Part of a small language model's weights.
Architecture: learned positions, tied embeddings.
Training: a variant of Muon for these matrices, 16868 steps.
MLP neurons of a small language model. Each row is named by its layer, matrix (down: output weights) and neuron, and shows model dimensions 613-868. Each number is 128 + 32 x the weight over its row's rms, rounded and kept within 0 to 255. Numbers have three digits each.
A block is one neuron, or neurons of one layer that tend to fire together. After each block is what it responds to, as a language model described it from the Wikipedia text at the highest values.

L4.down1303:130136209107103150167097185089144117147092119171105106104074151105109125123106107096161064120108138142165077151086140099155181191123147114113087136121136163170151104110078119114115094159070137081178162132158142170097109103145099173116126155188067125134155134068132094098071105120111107120181150110181146154153114169119126084119132152145077120138124139138098167143147136107075134171121147175072138138093154098078157047146156124154135115151172119150121140190091179118139085143119134155105106115090086130131067119128132092134091157084131117141127156153064189082090118184110141174138141118123125113139205178157117141133133114165162155107127106170162129102121118146097085126109099160159137107170140148114075081115088143096138129156105160171140150148177156096133121109077127
Description: Present-participle verbs, or their -ing endings, that open an adverbial clause after a comma or while/after, e.g. managing, carrying, leaving, approaching.

L3.down84:149089099131138159150146165073150132097166148114187151174079083193109126119155148164161157141122120125164114068100127152096085089071085127118112153120143109195167167143073168134104129197095086130192114110148140115170144086159136132159076205101132113184144084128133132107143142074151107161096140104122113134168127115065178108142128143151169111111165195131112140156088118149194150102141078109078157138144214164134150073115118129099140137090152102091115144114133138098098114134061090036165118161154098182104113146129130103105122114144146076099141168145093135156171138122168144101178120119132138098144116079114163150112061156135056162107069096096186096157140101124194174139120109132179078165166078100173166126090129132139133135088109060102155114128159173163187153199146115
L3.down615:118083176186143113119098133091082132165113097107115156115107071096172072132162076156099068090077162119165135154123154146110077079167143095135166111164128156099086136121081144175160171143120107114164198168136156181140174128147121124100147148177107110097089201143073120112096103170128183155133139087195113118137181105093187124119120111109137064138129129115124141119193122090172079114150100109120138131179180160119121090166203144158090126148111141119133133151093113139101120173105142106126178178107148172137064110130137125127108111189125055123133102110113095070107130189121159162130165072178096110061168147130168105072171161090115106123125122088121092104182142091143143148061090115088122087162124141163122093126166103122143170151116070122126162132118142090057131116186115
L3.down886:163182138108176107208118100113102144100104133140063150132123130184140157118208096138073115149149130132154139136157138093129101078124116135147090111129135139114136154109146142143145113163147090142132085122110121129106132149120152113135150199108111102118124146068081190124151192175166113088135175103120104060108134181111101104120102134163160142102153150083181179104124097161089156115115138130091187145150183151125128099103083117176129102075174084090171178108207140098143129157151082118132095139159133096144158128120102160140105133117119094135138128115111105089148117120109109096091098132139134115117080149052080158122174189097128134148166187105153119111094081093187124073144119152116078154155137095158178182167140083097161102086118144144174148127117118162078128144132119
L3.down1121:149083117092162101131085151119131144073175085168124111122117123180166095142129111116097119132124164134076132113169152143117116100114097140092168110042145113148145140182128125124117108147085108143140131129129122200139082128123170135126179071112038114094135124134182176120162125155139094202165160086117117166115119118155170041098109087161237164094120181173095150157089124165191158094155087137086150140095152171103103139147094092115117161071106116173121143150217101141052122120127098125155176095155114089138144089112140178141159102051157109173173093094110123088153091112157100135164180098142155125087072101153074113099146110145128111079124109088136127143098120137152109116106130116226114117135093106170195102069149148125123102134133119120140196098137100122161076085085132
L3.down1703:120136107123183096123113130059129064056122111115129133139131161159147140124117094130139107122111125133142135113132122171160084101111133192134142074121134085136120179089067148172146134181118083141131125102126137224143124120108205118101139152129138110155145109085087147085139103147166136166153151163092098160147172169103155066110132100156196090056163163169140141107136034168153109168155133155135150095094141143155196155158099125172106130119145135126189153143143098158059141175146112170141149171118106123108070110158126136090164113146180089125115078105141183105126139179145126109110133135115080096131130128118110118050136161132132118169162149137139153112112038101149132128050158153176087112160117119138146176122166086121060140155125168145149203149164117127155155158150196
L3.down2356:174142116158101093114118076123104109092162064157122136146107161144124137148131114090084110153129145107134141175105108169111110124164092147135082096151126116128083145108186134072117097142136073097171104225131158115140142167124114173110135147065078147127118080125114092160185125128105123158112120150111183110180157110119119098063080114121184157110152136142117143117164075162108073136135128149165070154140116167155136079100149157097132106109169130129110172124097097173075059124158104111064128156152050033082121176122147098122123118118108117101145097154125129132172148118057102175161099188128141090125151123158133137158095076153105135094080078114192173082089113090136061169167125094151114045082109138153133213163121143104129176125061098188094104150087115135153129125159114
L3.down3308:133114108151131168193135148113124154109110154091125125166097098179131132092097159121141126150087155148153142117083120205126084104122111116115151116155111121075132119138126114204100169128125107119132155225192168161121131139135148103221122181181096110143042069027078155143114175092113112145096162125144110135092129113152185108129092100118162125107059147121139096137143114112093170096039164130164117123110132139137110096131134111181147086128171086148179066069134084097120120060144193074161150133172155158128123122121094123133149157150076125152136136071122123118116129151122177103141178184080119101067126097139171131139104101052126187119111071118119172112115100096096152153078130124149097126181099136138137106155105166101110157127119098134123206128120130094106140179115135
L3.down3537:111149142143092125124115108036185148124052141210129106181043130148131127148076139116138097126152097091097147142115120087154081119139130121124205147096149126136168148056160134154129163137103116151133143157109097164081120087157087089149081190206167134103171097094090118117056096139126085095100155119139124075111135141109096123079182102096095124111118145191103116097138121151191145178082133169033127132150098059077186072176151083149136137151153122115099118112124138127120116172126153110120104169115141100158105143161074135139113119128103098147091114104093083076111091105094161141139183116092166137122128114118068085046180077102115120124104138192125097097128088193052126113104107167136154156148117200132147098101120091117090116170124158134183136134129130120140061125174137
Description: Suffix pieces that finish a noun or gerund naming a process or activity, such as -ation, -ing, -ure, -age (excav-ation, flood-ing, drain-age), usually followed by of, and or a comma.

L4.down1915:096168171149178162141135154089147165117131128138153158079171078063102112132122172119078155150184071084111115141126097109043201142126106093130187121072144099178167119106122143108085090117137132190172150173137154116088139128138121170097094121178119148154082133131090134085073141160102131159141107111096084157128106113119099106197108116192152095166082092157150107055105112143090130061081070121118064112174212156151150129116107150116120167133140147082143211069127139125125138083118150148189142163135116126104107099108190140081092090136168096137100066149083145195132080144161105165117110143122124124155093139092203142145066134076142129112095126143167149197105062108110153130120119162172143096098088126152111136193149141144130120120111128135155127197099107127109115102139131
Description: The word right after the first word of a short title or entry in tables and lists, often of/the/in/to, e.g. Hands of, Shot put.

L2.down1627:122131114136135155095096179077128159066160129123169161116117125182105180130108121111114161166128111117112105138093176177114164149111133124150134094098162137175133115068106215129151116082115127167126084189160174096096071135137120144096158123086102067129115098149162119102138139126186100155083140120109127165118171135096087125073138196101083080099196130151069170098080174154145095116139101150103088147145099163102175113148065137087132142190105116158112170122159089138184054170064108131159174144162160121180153171132139132153097090117214100135157129171112158081088134148085133112174120149118105086121105147168169178134149141119069130082101141186148173081132191085109115105143113088097109135083142102156087168154091127146168119172155105175133185129127140131116164148144137
L2.down1651:132178128103124103125109139084130158124126101100116167139060146102135131133129091149129111141105133146086094152077150140080120146161158154161127169087120130132139120096128145135109138116150124091122094120074148149086100138111149152156136096144119149149052127123108115128149102166103082124095146114090139181121112131061126104123077200095116133142171183104088053123114154127148074124138165141107156111176127096134126141122072133166126122198162119085109187131142134177092102181126145160132120133105059125169141125111117104115119130164142119152141186182202121104101118159146125104142133147153102117105090094131096095184187115098093147108172118150090110127083077168153096120079128162124154126119100097140107159056195147123141118196177148136116091156140088156121126080129130
L2.down2682:108158120115116189067120158175171145107156140204147076085125132131092073137095162152130131174090146178135119179121140157120175108159084089174144159163155147105121122127065155128095121012143098089154202132097144138129165127093139159120106098115125068186137140131135115092133153173107131140140110179096130134151127097106090140097132122136136140115150093129098170158098139092153084156130105220149143130154171197142164098154141088171202092144055181103117137214122176146099167098093101102152106085167130040137100187126183099140126121176136140085146168129061139129116151145138093108104139135106101157122111142178127147078144127110135132030126119161135086124087124123118182101160111090153144125101108174132180111138133134136111086152100142089132100116082085149126149095118124
L2.down3099:127154107093125153114091142128199044138088134128180184099145066048073091179120075116132150152128129115194069126158125117119169129166151068136172155176134168114113086119149135130101125112187081181112062119154165177130134116171143131208201130162139155108172112112163106122122124146146102122143138078171097140152058157153101136151119055160125143200072112114106176111140062161129140162117152127187119117108088149141125110164083142155119166113108128124150103159136115083132160145083120114097104065118105087116137119142105119123185131140113089137132178124138131076081172169189113108147103094156157141111209095165144121122156143089121133140177113123149125146115114152107180132121068121086171127105161128087061175107152151103094105122150115104158144128080085131078122162096138
L2.down3126:085094135072128150134144093121107124085131051141128188133137164143082095101154091110122157182171088154113101100168148184122167156104135150076112183150115107148171103113127105146143152107137133120138144121140135155187131078139096109106125134176143123149107092156173173120115113093106143062175162176143208126037134166103119143129189107111131130128158121113092093084182129054125162104127100147171139102144164074159088158026143128135164111119071169109147098084165157133122114155119132164147134121168116140125182153144171131124111099134127058140095173187143121090056124135112116117122071182084130153177124177117105112158158073108161127122149128143127082117129130141125117154065139073119169163156119165065190171137124126104143090133201144061156098113092128145115136114118124
L2.down3163:121130175149116100090092117171113169100182114142175133151070144117138127065146115170107087092182150114128148116119077121125191147136135129115103102144146121085081121080125125131141076114078113128097110130125143110078146116121109139141108165172132150122150148174141083121150154109082126114207089076143112169140139148180147093127123090129113144128153140151104158098140136169066093164121177081155119114041157175180135154106139113143148097155145119069140177197099124137139151108127113043109129092104140140059123136095106138123135116143088085048128174149113102132180160066083073096121073126109172180122111143147140135197110166144068112151185126178149127135115107083156137126213108131123153140161164089093130142156095117090141087164135074121140073147113079140180141106121130
L2.down3311:167105172120174206120124106102145137137087164088085142115144077150133109152131156081055123128108076122103098130138064167106105167100132180138113130054091146130111117162166147143102078102109149110109121136092143098090138115134119121129113134103091098079123152141187158123129072129142141100168123162166122087149135111123085110114101126133162186101139196100121149126048109111046108212099160169136118109145115163166135154120114100135087083129142167122110075139109149123126127185112179135072109169129128115118133154143078196154034162137138125137140083091135122156150199134132139092152115114126127144085112110079134146161154111149099112121111178159088132079138124145126126114115195127173157145114120142153094118114134077144115071183139154123159168114113134136123241153092156
L2.down3361:165140089234132144122105172055101128143045105153113192141129149161149093105143048173085149113133140188131174141059131204177142161050090066135089070121109118156152078111141151140086167173138142128142164110121109142210122153101109167146083121100155168118123174133108067150166098167147113088174116168145135215115115124135163173127129146120189118122168065126159146138068104204167109147165123081139116083115192143159166125212096062134097132129089095130136168093099104152123151133159106158132112079173127084092144131125127209091139108136094077121116121150115118091192137130154106141137136134124105173123161139085112173123135108152112082121098131162128187142099198157103086101088109174135140088113172097197111072099160155160149094151165071120168142100116066119003193084129184
Description: Words starting or inside cells of wiki tables and infoboxes on elections, sports stats and genes, e.g. gain, hold, expressed, career, Location.

L2.down444:112124110112082107118150115067145159075080115174115120143109134088138101143173145094167121118151121139117152185107127148131127067183126126171151130109181146128173171113141140169081125124140101136091121109114137192082129114123173100137111178201159133112175092055136081098098181104122087137154176149138092103102119140109124157089164143069102085116120186203124098089094104136149096133091126121088132114063108112131134119154111136156118107214174113137120148113131178161137093161110157129123102147100145104176101147180059176119106105175139060160094094137108077028151118146062119130198203144095132112109155104120063086043155096156097151153134110201138121092103114180113112116087099134124112143148147162128127114105178090098107106192169147138131171194164057091118053139142151
L2.down545:082120139103107073111096091102120118074137129092137093122120115137104147092125161108171101204148112114103099101123151153086135124104116137174136171136141112171109134130165093166090147112117183173129182101131093086130125087147117133106106142125115105125168137123099053112118136165077144155132096130128114154144153156104126115129129171129154130111116192161108144117073121128057125133142161164085100136122173110087110086133106051195100131098198097115162145200095118107114174103093077170173172161107102157143128107098107129133103174106124108114065106114165199081159126146051104148173166096106116156142172097124141099131147148097095078154126103118128104120125146106116113136117157104137108143149103134125129141078136109112116143114136152167113152116110120090146089109124141
L2.down560:143097083117182063159091115143156057144089106084139075148118184161178123137098083135104100118151112152107105148090121195148108143142114030217153110093087113137137200124066112177131200097117172138144104098119134126140098133111166107074202157161136125129137132086090170120100138130175126185166155089122139149155189159084115084161106045155120110112150171126133140121142162113115072133150132118145110102098157165116125124092144140135124150186160146112161112112063113110178127201118126182112121130133162146089100148084072051165162125117128106127156138085099177147075041124097093085154078148119033140062156078129173118126161172098160128101139116117138120106173102116094123166081134129170122097127173118177121161102140178152156148184109121166037207114115098122185105094160168
L2.down772:128084118125133071135054152122123087070082118129134146153066154127154057069096125149108110168100167146138069080131110112108070116105109162128071146154180134098179143151112208150119156165084057111134107160147139229117107138097147080102090158152087136133143138164108129130080110125131135103176153109127120126148213126107135088092165089139196127166142134163134128131142096154194149064106180189125158141080125136068181134134111122100114143129130089103158160195130179104090089205120115166151114197057148136105134169133109129124118144120088108106116149102071122098068048122110086086105143128148119135115128126108107083096121115124144216138147102174132103121140129121130113143127083148210109121139120189181124099104173174110084121059144154111155146131161118187189118150182172
L2.down872:103145155151165125083093138040163183103118152161115118103106102173125125084138040107134110110107109116115107119102164167118104072103121165144136118119164141115149186166156138170114105180129109113137158154135153179128101124139131114096129169137114090136149067116129154141177165168104140130149185061098114187172165164143132043104127143207137140173099227189059166102076111210178154136108121156090137135090141137138116130142113149131171090128171129109087100149147103136123143117103178140133105126089119095094125122165095129162128112121196172104130118075151061122105114111141117109225209102160157081116110144102119133104158126177112170117154152135164069175124051100107108127093122140130152109080089172191146126137159201148140080154115092117155139154120160170098120085141110
L2.down1768:128106076090048114217121073089132185060091067114162118130106113117132171167055132143107139116089131124138151098076126145114143097075106172129182151150156084125118113138090085143115150138176107110102132127154144156132134137101119124111088174107103106143110108093129126046096159123182098136155208123119082074107135116193156122127138081147116120136149176118106086164131137138166146140117173171066205116130141164144089085181091079202156106150157158148170098129157170127147101169150125143118172148154149104150087100136115137120088174164114081133130132065054146085127167177148143072172197139116076098149129115156130135121128140079164172089162094152147141067141110132070147163106109107096096141157163102080073162109192123126085127151139143133134178158083157087178127100157145
L2.down2799:106168084178132080086096142069141149106036102184108119136089118138113137124127163115149150108087099165092152115052130148123141044146132165107131118107146106120207178097101124170117134169115063132125105132135135219097166154140036093120118147167110090115163146056108127083108153139138098109124148145171175130121096122108129132092123052104097081082109189165149123114100089127174128128144169195083179115080072110100178123210105102195138116143176123136068114074135201116126132128157174149140138198102113099165131113187099130132159121113101112138113107114110132103115117104154136113180196136133058101068169097058090096108157089124102161118111097140135114061060033202084122104185111113159110168128098146153147073108140129148111101141137125144150100183112161072115137129202178
L2.down3030:104133136112147096143054174146135106091052132146097120160082118151189085114122105124194125137117179110155121148114075139176113135139128085174139129125145148102167148120121138103109133130080159110200126123098099181101106113136134129096138127188099164134090105111080119083125143186088106108138186124079120141087103121131118162153124104121152149082158070147159146117119108136137157123105138135117160150060125127110089148153137174157043068116175120134176140163111157154143129181148146102123123164089105167090187175155121090117131122138133121090133107137126113070114178194108074165145173117095084165177145110178092092152156158103129083140158121141124109089069154145150119078065151150149137071121138162151092122139152128160105144156146136107126165167173127154120115094180098
Description: Word-final -ing pieces completing gerunds and participles, often split subwords, as in grinding, determining, overfitting, and whole words like writing, swimming.

L3.down468:111131157091159057086119136187124115142102119131108092164111072060074147152154050103188169132167106137124133160116083078156101156121172117100126125088109100150124196160149147172121077121082134137167072098108162178162125094159088169112147148118142144154115125181190098130136094149061123150117159119117137158123153117067107088124141139089200133150135114113179137187159069152168091078105138144137110165148121127152102097127137097080103091126151188198118176121143112113105118103118179111172116108092198096124181127144118093123139120127146114104181092120145169144156139105128209115128185157124128109215065185168152165102110032095070126126173122159123159089146106130135145154157122153176141144110131154155066108101129168116147094174095091098133128137174113106107077132120171
L3.down863:145149086101115141165172124161122125084103149156143113088148151112098158089121205102107083172132191150136055142205113144119074119153129078092125105144113175062125108133131094131071188129137082070150091121189135112166144128178101142110179073155122161141186112135101108149079111104180173127155121131125089153140118196069138183092138133147159175200079117132099097125136158121138119093090146131117161195158116201108139117168137161169127094073147048095105066099091155119135168143091108145157177049154111136123053179157128087119114113094144180121097107188117119158133149177178106091140172153103154136188152123130140110123229124145090139130150145088109146149145141131109118162170126180178088148101143120076110071091093121127132111162099109147127146100141142104132103163071099
L3.down1668:185171032213097139113164101126126154141125145165101168104118181110146126091081144104058062081077187123161124081144201171114143117104213153167116100111118140186107080179194162096106127144122135116127134151133092175117154118120131077178088152145162111122169163157065165139115101092114138170153140145035110069167098165075082174141150099176181107163150163134118117136150205056171128127140103148128102120148120107143088130157116194079114133141162129199102139136133153171088109188124167080116141116098096133110130133110098110167076100190044139127157095164101127154153125105137164168071130163137139071085102148179100160110197136122144150146095126170076114208129158113098164142142206138147157114132105129071116074131107133054095138178109078121168161163114159134083119145097160
L3.down2124:122153144104146165125106138112147151168130106086145097144094110160094161160109125110136152108114164112126119076153128139149153156112114147084130074107135117140124187144079165150153186109137133127128169152101106107150120121127144128099089147078114177152173145099178140133156151151137198122102117097145126125104161164141139055131119108089177168133125133116098111109109131139089142172104113129165095114090137122144144117086094133141150155119131111106155141118109133153144097159117102134110109074099117141080144120133153184195077104174136136151113097176129119124166153105144151124156137185122142139166139099134155155104117102129087156144152157152162077074148106153137107125117106117109104124169139110145132175148146091187166165101135112146142147128155130107143160083090122
L3.down2153:129135133025119142073116145088153105130090101113110115115124119172110133114117057171082111142108139157082178116121115129147092082179099131141092106172058116084132117081090154083176087133097140116044102122182149149141128152148137163156124098099141140124130166103108074132103150122118152066150153168112148184148163131147161139137125115128194110125137115162128120111128156097118181150103156128143107135183125128086147118096144203113146128105159162163080117177155157120179119178132120175125106146130134157117171114107105169130153131183161142163154094101151152133130100121097072137175133140132087112116111148093113074048117070124134136100123133136161079132108164142147124111133167110170154086089157117131059146132111110119142101159084160091150193111129108114138162100159107
L3.down2499:179183131103122143135116176144107122083086106120075057085146119136137066090085141200124184130084131122121121107107163137146200102121143169146139208180100167122132101178129119134125082088122128106121103142138188175157089094092082156144131085128164139185154095086102123147155117120058120122130122143140112107126226115084117136104138147106147178130095145122131100163178164132142151092086095113077110161113115131183131108139081095145135142067143130121096157056056122090117154131156111103158139101136025155102134079152093160166133163125101156092168119155102073070148088159109137085165105159134125140141095131144178168111132129144098080171123125145120064116088080140157125132108155141091184137105143108173110142097108130176109109151134132066162110123129214134079145088122106
L3.down2701:118129064088135147126187095150124131128124142126130117185157196149078142062140093105179163164112160121112162089106143106166090163129125089139116180131142168120163151117090124104143088134151124091153104120143140132085107165138152125132129106119124174125171140177141140126088130118170089073123099184140131188144153146143149144140105093068157171210124099111149107125117115117140100116064139104127146178115126105068163054091112123178089108192089110128093142122088137160101121176203158144150097149101141118152133136095125121122069069097202097120200162164116132120098137116159149131176128078088146116192150104111130151168153117170096167165152114127098124172123100166119132076109162106144131149161169114135120052099110174131101139108081113071150174133155145102125120171113119
L3.down2704:143162134128106109161140162148127110090172106163155147118104164152114121041083151154171113168040053140099117190128111184105177139152093101111121127121085165105086127141132119184193106062090159152116087156106164110140116126091133093169139183122193127184086163131160194177141100133095175155151146128165116144103147127178151096118129140047098137111127126111167109138117159157150093187138157132110114166161123106112129130122109135156132098132125140083123120173191130097144144104119080108134146119098119151095127092108101123102177154114100063120173151110085152137181075118147154073155075114052169185122152202112151090083125138101111109095152160160150121127154128111148075125118118115190160152093144145162155137075073090080175134165086145096093120135127111156142123104125144
Description: Opening "==" of Wikipedia section headings after a paragraph break (==History==, ==Awards==), and field labels starting infobox or table rows (Location, Armament, Party).

L3.down1467:087164064099177101078138127083066156139142092101110137103114160112142120122131144103176080080141104131109123117129156155091155047132158174142212139151167141138160199090074044115198178102158172137127125160198145186095116130114044105190129153108076132130100185170121139130130117155110143059122128083111121118088159153106147160109118126153197110181034135171170129165123140130163168118155146168115133124105126138125093101184191111101119140091112116209156189144134141161113094132158113183093140113178128080088119145125126148123173103120121115099148130165091184102097104098158125094130141184136127150088136124119125188100087136095130105147130121104138148143166091116094118126170100161130135158119071098177143113115158083197086129161119086117095167206108130155168069115156169
L3.down1719:155135184137176081187140154090121091077121128123169138099127110120182164156238093094086128091175114127108113166127134122161100102089114157079135123174191174142156086179075127171178093164096136126179100129154107165205078173136161172098191187101167073120108118123091050148145121119116168144218170143131132111099096148175127075147186181110154145100109111124125136137202145121175150141149147135125106179115135130082159152153110107136119128169160101161093078090127108130160132112165155141114148102130143079157130096141046119068151156166138184139138091088132118110140122137118107160136147122112176151134047163066122144123129082092158119115125132146116107112115103094135121091103084107161143161099137141173127124104095086133191127127087132106156172129081145077114110038137088
L3.down1847:138152141102167073133114118078102096141041122081139123139137109146124106128129117118156134084127125156138146165119143134098149088094150090101209095111135086147116126139077138147184120137164121107133119095127148154080125102157117184114083072159132093157129099056062060114112159179082172074108155105078115115177160168084141162047120176119133142148120117107124125130155070084129163155143155136086159099162067161138142130183167089172134138130158110179128149171115090125167165123082101134120159122098110144140076098112146118134136104150157115133128136175063112099106182161136074131155195121148146128093090118130128121113101153080128137159148081147155110130140131125154138146177136073134162091097131145171101045127161206122075103096106138144163130140105153204157154145230187
L3.down2203:133131137126154092096148153134126122101138131148119179088117123146128172214096172164165134180110161129197066165137173191110199103155160116080127080168109096079168171154148135115134163107141112141116141191152154202105159077122093090111165173134111128111088127115067132124103110087157091147129141111148133108145139144088046083076132094091153107134134159129105138095140124175104147158053104138141152042140172138082092059167173158137138116167141114141187144133173134093115160139169156126085130160156152104128132139137116148146128121121195126115140056204119150139074113108133191123190134136058104079082160085158084113076221196126144102128100107129124140137121132143078123096104097144107128098194139134148091084131148117122191131158144198061111118121169164178103130136164098
L3.down2581:056164117179129030138122096134144098063074173113109109146151194115114105095146161116153159132151121171106117109132133143152153090138133099142155100130131103152232168091099160189067073138108123096111142089193110149124110149110087173119121165166156150139127126138099129084081149128086087137097133159095149075099136094127183097098176118097112121119136099120166124057146106145180127140105126186090144147112112115072098168137139093090121081159120147129129103181138178147099154135142130116152152143102155084111086072182115164171184109186118093056146138156072162082112167159085123091112211170119173116139186089138111138159151114117129155114131117217171129082133122131126140213147124119152105098146126196131141071123162126164127152173139152105132157143138147103138126115152125
L3.down2714:135160118127109098161122085118155173171117113154097150143154141137132086179144237087136147121161149096181146145132144078217176162105173125059160156125148106103078078112148128128089087162083177090101180109062106117120076144140120193159139183114141149136198110110105103120117112148112155140116155071126161099055128163045116188092144131111090087178103152162142073156096179125148149133112153119102104108113161145170135179165158072141210135155130142157057087096196155082185099147171210118122113165129174132137122150132123143190089151114132196159094175076098124154140115094145091096114102143163119069143128109135135137187114089099133131136138174127164109104128156140075123131136112107145127089117136149080054120099213132100124111122138131093111099159106161087151055084125096
L3.down2982:100089122105129127135123139156148180096105116119140097171150134082108103138098176136105093071125152114134106154117153106132048145064091120122102142120139135124149081067118148140115130142097141074084139131134125122139094176140136122065091128091162135136145159152168137099126129148104134173165141124123121109082121162098118100108155167112135097140155093129145128133116141169102152110124148131097058139045116084158152121098137113110125165119122100124148123142084083161103090119120088189178127098110096134147158060095144107111132201133082120138149098093118147136109102103175109184137102162164143061113154154098135115109148123172137102148085164137162138229170113136167151092115113139159213166101125137091111148175136183127135109104143107135075113178094131118094113093129145
L3.down3218:118101090157107162068133088144122129159100144173126201132107155134099174120082126112111136114108153116102122165165229101103169083127153068098128156118139134165118116120088126077138135138133195101143097118083153083119121112162131084119080143108086201112136141103097126082128134119156164171168104134106136154146134142124060132148140115130084145136143164113130083050103108171141095104151181093145158108105092083138149142156121143161159130166167172102143176118115128083116183135113147147096130150123079094115142147162124117149135148081136061113132130094156115135153137147182107196124120127117108105162171150084086135113121188144176086168141170102136077084101107146134155212168144084114122101101163071155185118079153187136088125104135155123120150067115133199199207115109133
Description: Fires on the -ing ending that completes a verb form, often a split piece after a stem or comma, e.g. aud-iting, flo-ating, finishing.

L4.down851:055146123078164110108074202074127127098136087138097110102181112156093136150175076156146113093126130104113140098174172168153095069109159150143186049102183082120146072072103137171162134050133095166149093105161155168185108119155164113122152141109130074104134176158083145142152133152122104118117121145059110152110127090138202125123132150119169114097096156146126205127161124141118165172129100147092156152094159130096171120139120111171091113121120104136223150142139167169115159120128094140135107117134160074105094083170141092168142123103124108142138114126148093185179174089193135077090100154106099217197108129165173122150137134149085167139079166139160109087067079103128121090119134135113129085204135117116167142112160101064088117103144135123122120100070177095183188141091137
Description: Endings or heads of abstract nouns, often after the, its, or a possessive and before of, such as discovery, investigations, governance.

L2.down27:141114128087099171142112120091139136106150105169055161158124092105135138083144119095115100157101089104107132110113114157153049154169149159088096190101104120154131067122123102181164056064148146137128113139153096170110188113205064123155140162110198112176132142102167201099121140115115128136137096147136144148078146151176167096127089136136149150087127063107140153133169091158084167086149080090081129135145123163130112088172096146127103093109064153135076087151125167173088154112134130115153133123121099089145095160156117133124134115159127130187149123149160113158143119107105056150097116109122136108153093148103045104107155161155103152134114096099101103144154109130144151118159120147132158091070131123111133122135091161138131130123172149170115162061101169180133184097097097
L2.down477:110177161090169169073079064143093132167050132119104138180130121095114138139152111192115191125183136155212148151119131091120091143126109139170152137087184107146113100146112113130143150183127100139151112122047101082155119131161086095147103159100101093164166086085118103124143146110200119106105154097157113160112168143127118129108091149130076073084170087121113126122154149069160178088131152148156122107069084108078117075174131160122120135161140166135083127144122126127109106154102092103169097159123100159150146149094118138105148131144112137149118087139123140110169115071129131055141134134116113052171128181154160195064124180113101110089125095102170088160115146151128107078068170086134120145150072119141164181138154112102173156083175124083175060153084101075198135112095140
L2.down914:086110126134174124131034089154129070036097094157115152114151102159111205143163132149084108127114115177120147086132153128013088092102120138110130137136129124103149112190090175103145158096127111156099106123144062180147131135141112090126205077149115155120161108153113109122165162152152168113137142159140115176128212171090152126127156101150165127146088179135143118103098115089104140109113200174134165111155183079126155225125173132156143110087096058161096082104162188130113102139127151138132142105135128085151135111127110145130182126113115166158094093160174110050100159138080084118202178164138147144131104098167110179161118144106132124124154112102139168150134149105153083178115136166100151144133129099081123137200125169114100113178139162173147122162099157125094176202108078
L2.down958:072124161139116091110141103153104094161101093134186132139115095110108136172153114125133128114134092103116112081082163138092150112079149194105137198101116142116108182160107180134125149122115102102092074131133082150139097192095118056122129143117160150142170122107125085146097123127198102107130152192142127140065139130112094118096135113088123132102105078116102054100130118122146151119158127100101128112105179109127102076125125127096042152089173147119128125113203154112150154130119093107149129139103151128121129114113155126164154112132092150180159105100129131152149132108120138144148149131133109090099102131097167145141156157150123122105164065120194170139159109141141127152134136123145123132114095133174096135149179143074217100051149080098089100144097095065143145122131145
L2.down1766:115080117140145137095086131161077106132120128104103151109079137120082105141145091138163164154131137111150107165058186149118181118108226169134161115168104094075120116116146124127178115123148145113127182149127169171167152145160172083104127131155070053175129121155109108185142138138148170142121149114170115149101188136145190134103132127135165073126139157142115029111169146110132105076124096144084088171161139071159067147191132176131141118100110125162124100123119137121082133090143180161114144181102131168090119182130131162088163131096141117171077129115166143141114125214137158133091079062156112073154152153100130108119106184107129110104160127134080124120154099109150134181125109125139091143109114122114119146118196108138088093108182117091153113113080147143164142073140173
L2.down2644:135131080158124083089115104148098180129157153111175093098139137155143066149105090094120130132145099160136125142110182083111087147156113171104093068107083177105127095151159115079069128154072075111086121121148162176128156174062145123145156098129143117092108109103123111161160094204072109069160131111139149177154153199044120092169160081151222128116176152131113168157074133084148133132097068148181144097160184077151181117108127141127151111103140096172137226185158109105139180168142135192149132170139163107098114085130072141104134137102177144122137105152129091148149146157135118171168140131081141126162075137155123106113147143137115133165080088092103091152165149087163097163162157112155114087140089131136108125154198135093089069096171144081121118126142047160173120093053142
L2.down2743:180120145161158116135131110068181142116138099077129086165102061172132154124091123119118135119110143144139143092142162087106101114171113114147121125107104117124096208147172149077122081107206108112090125139153097093101087085106197095125130137116080188079138116102139147141174169122123190146165116123170170083104086143132146067130091163126163119101114183156147139121149137106136110106133106142090130117191118147120138239166115081160135162151106144150104066155151114173124090134145105191147118100120127111159125090127156141124133161121125193152140126146152110140163114094106157112103111138051092154156103161123145124159096132076192071134104164189149075102082081215096152079085200173140120153105148085153128143118135120134139173142092110139126153162158145201147122102151110
L2.down3125:150162139123175093130145152106110116137160105039187085129149112132140105109147117172106128157113144116079137114103114090121060112143160131074087142084102118157144098127121083136171110126195164104130109100154159123171134144220192131172137128127117146130105145109110166128143105176158118138141136161095094185076162174110169120146106150119172096059085175194105068144114195112123114128129156141108202104141159136101231179087092116107069106076098088121129098119113157149074132160149112138172142132108087130079124087056105106096126082199194092138112113143135190082146118149188090117104174079112061115083135145148107180083157180101095069108125120151147099138183107120143142099121117141090105051142108087150137159164180094105101161111128120133226163141147171091123134109125121
Description: Final tokens that complete abstract or action nouns, often suffix pieces like -ation, -ization, -ition, or whole nouns like station, report, commitment, decision.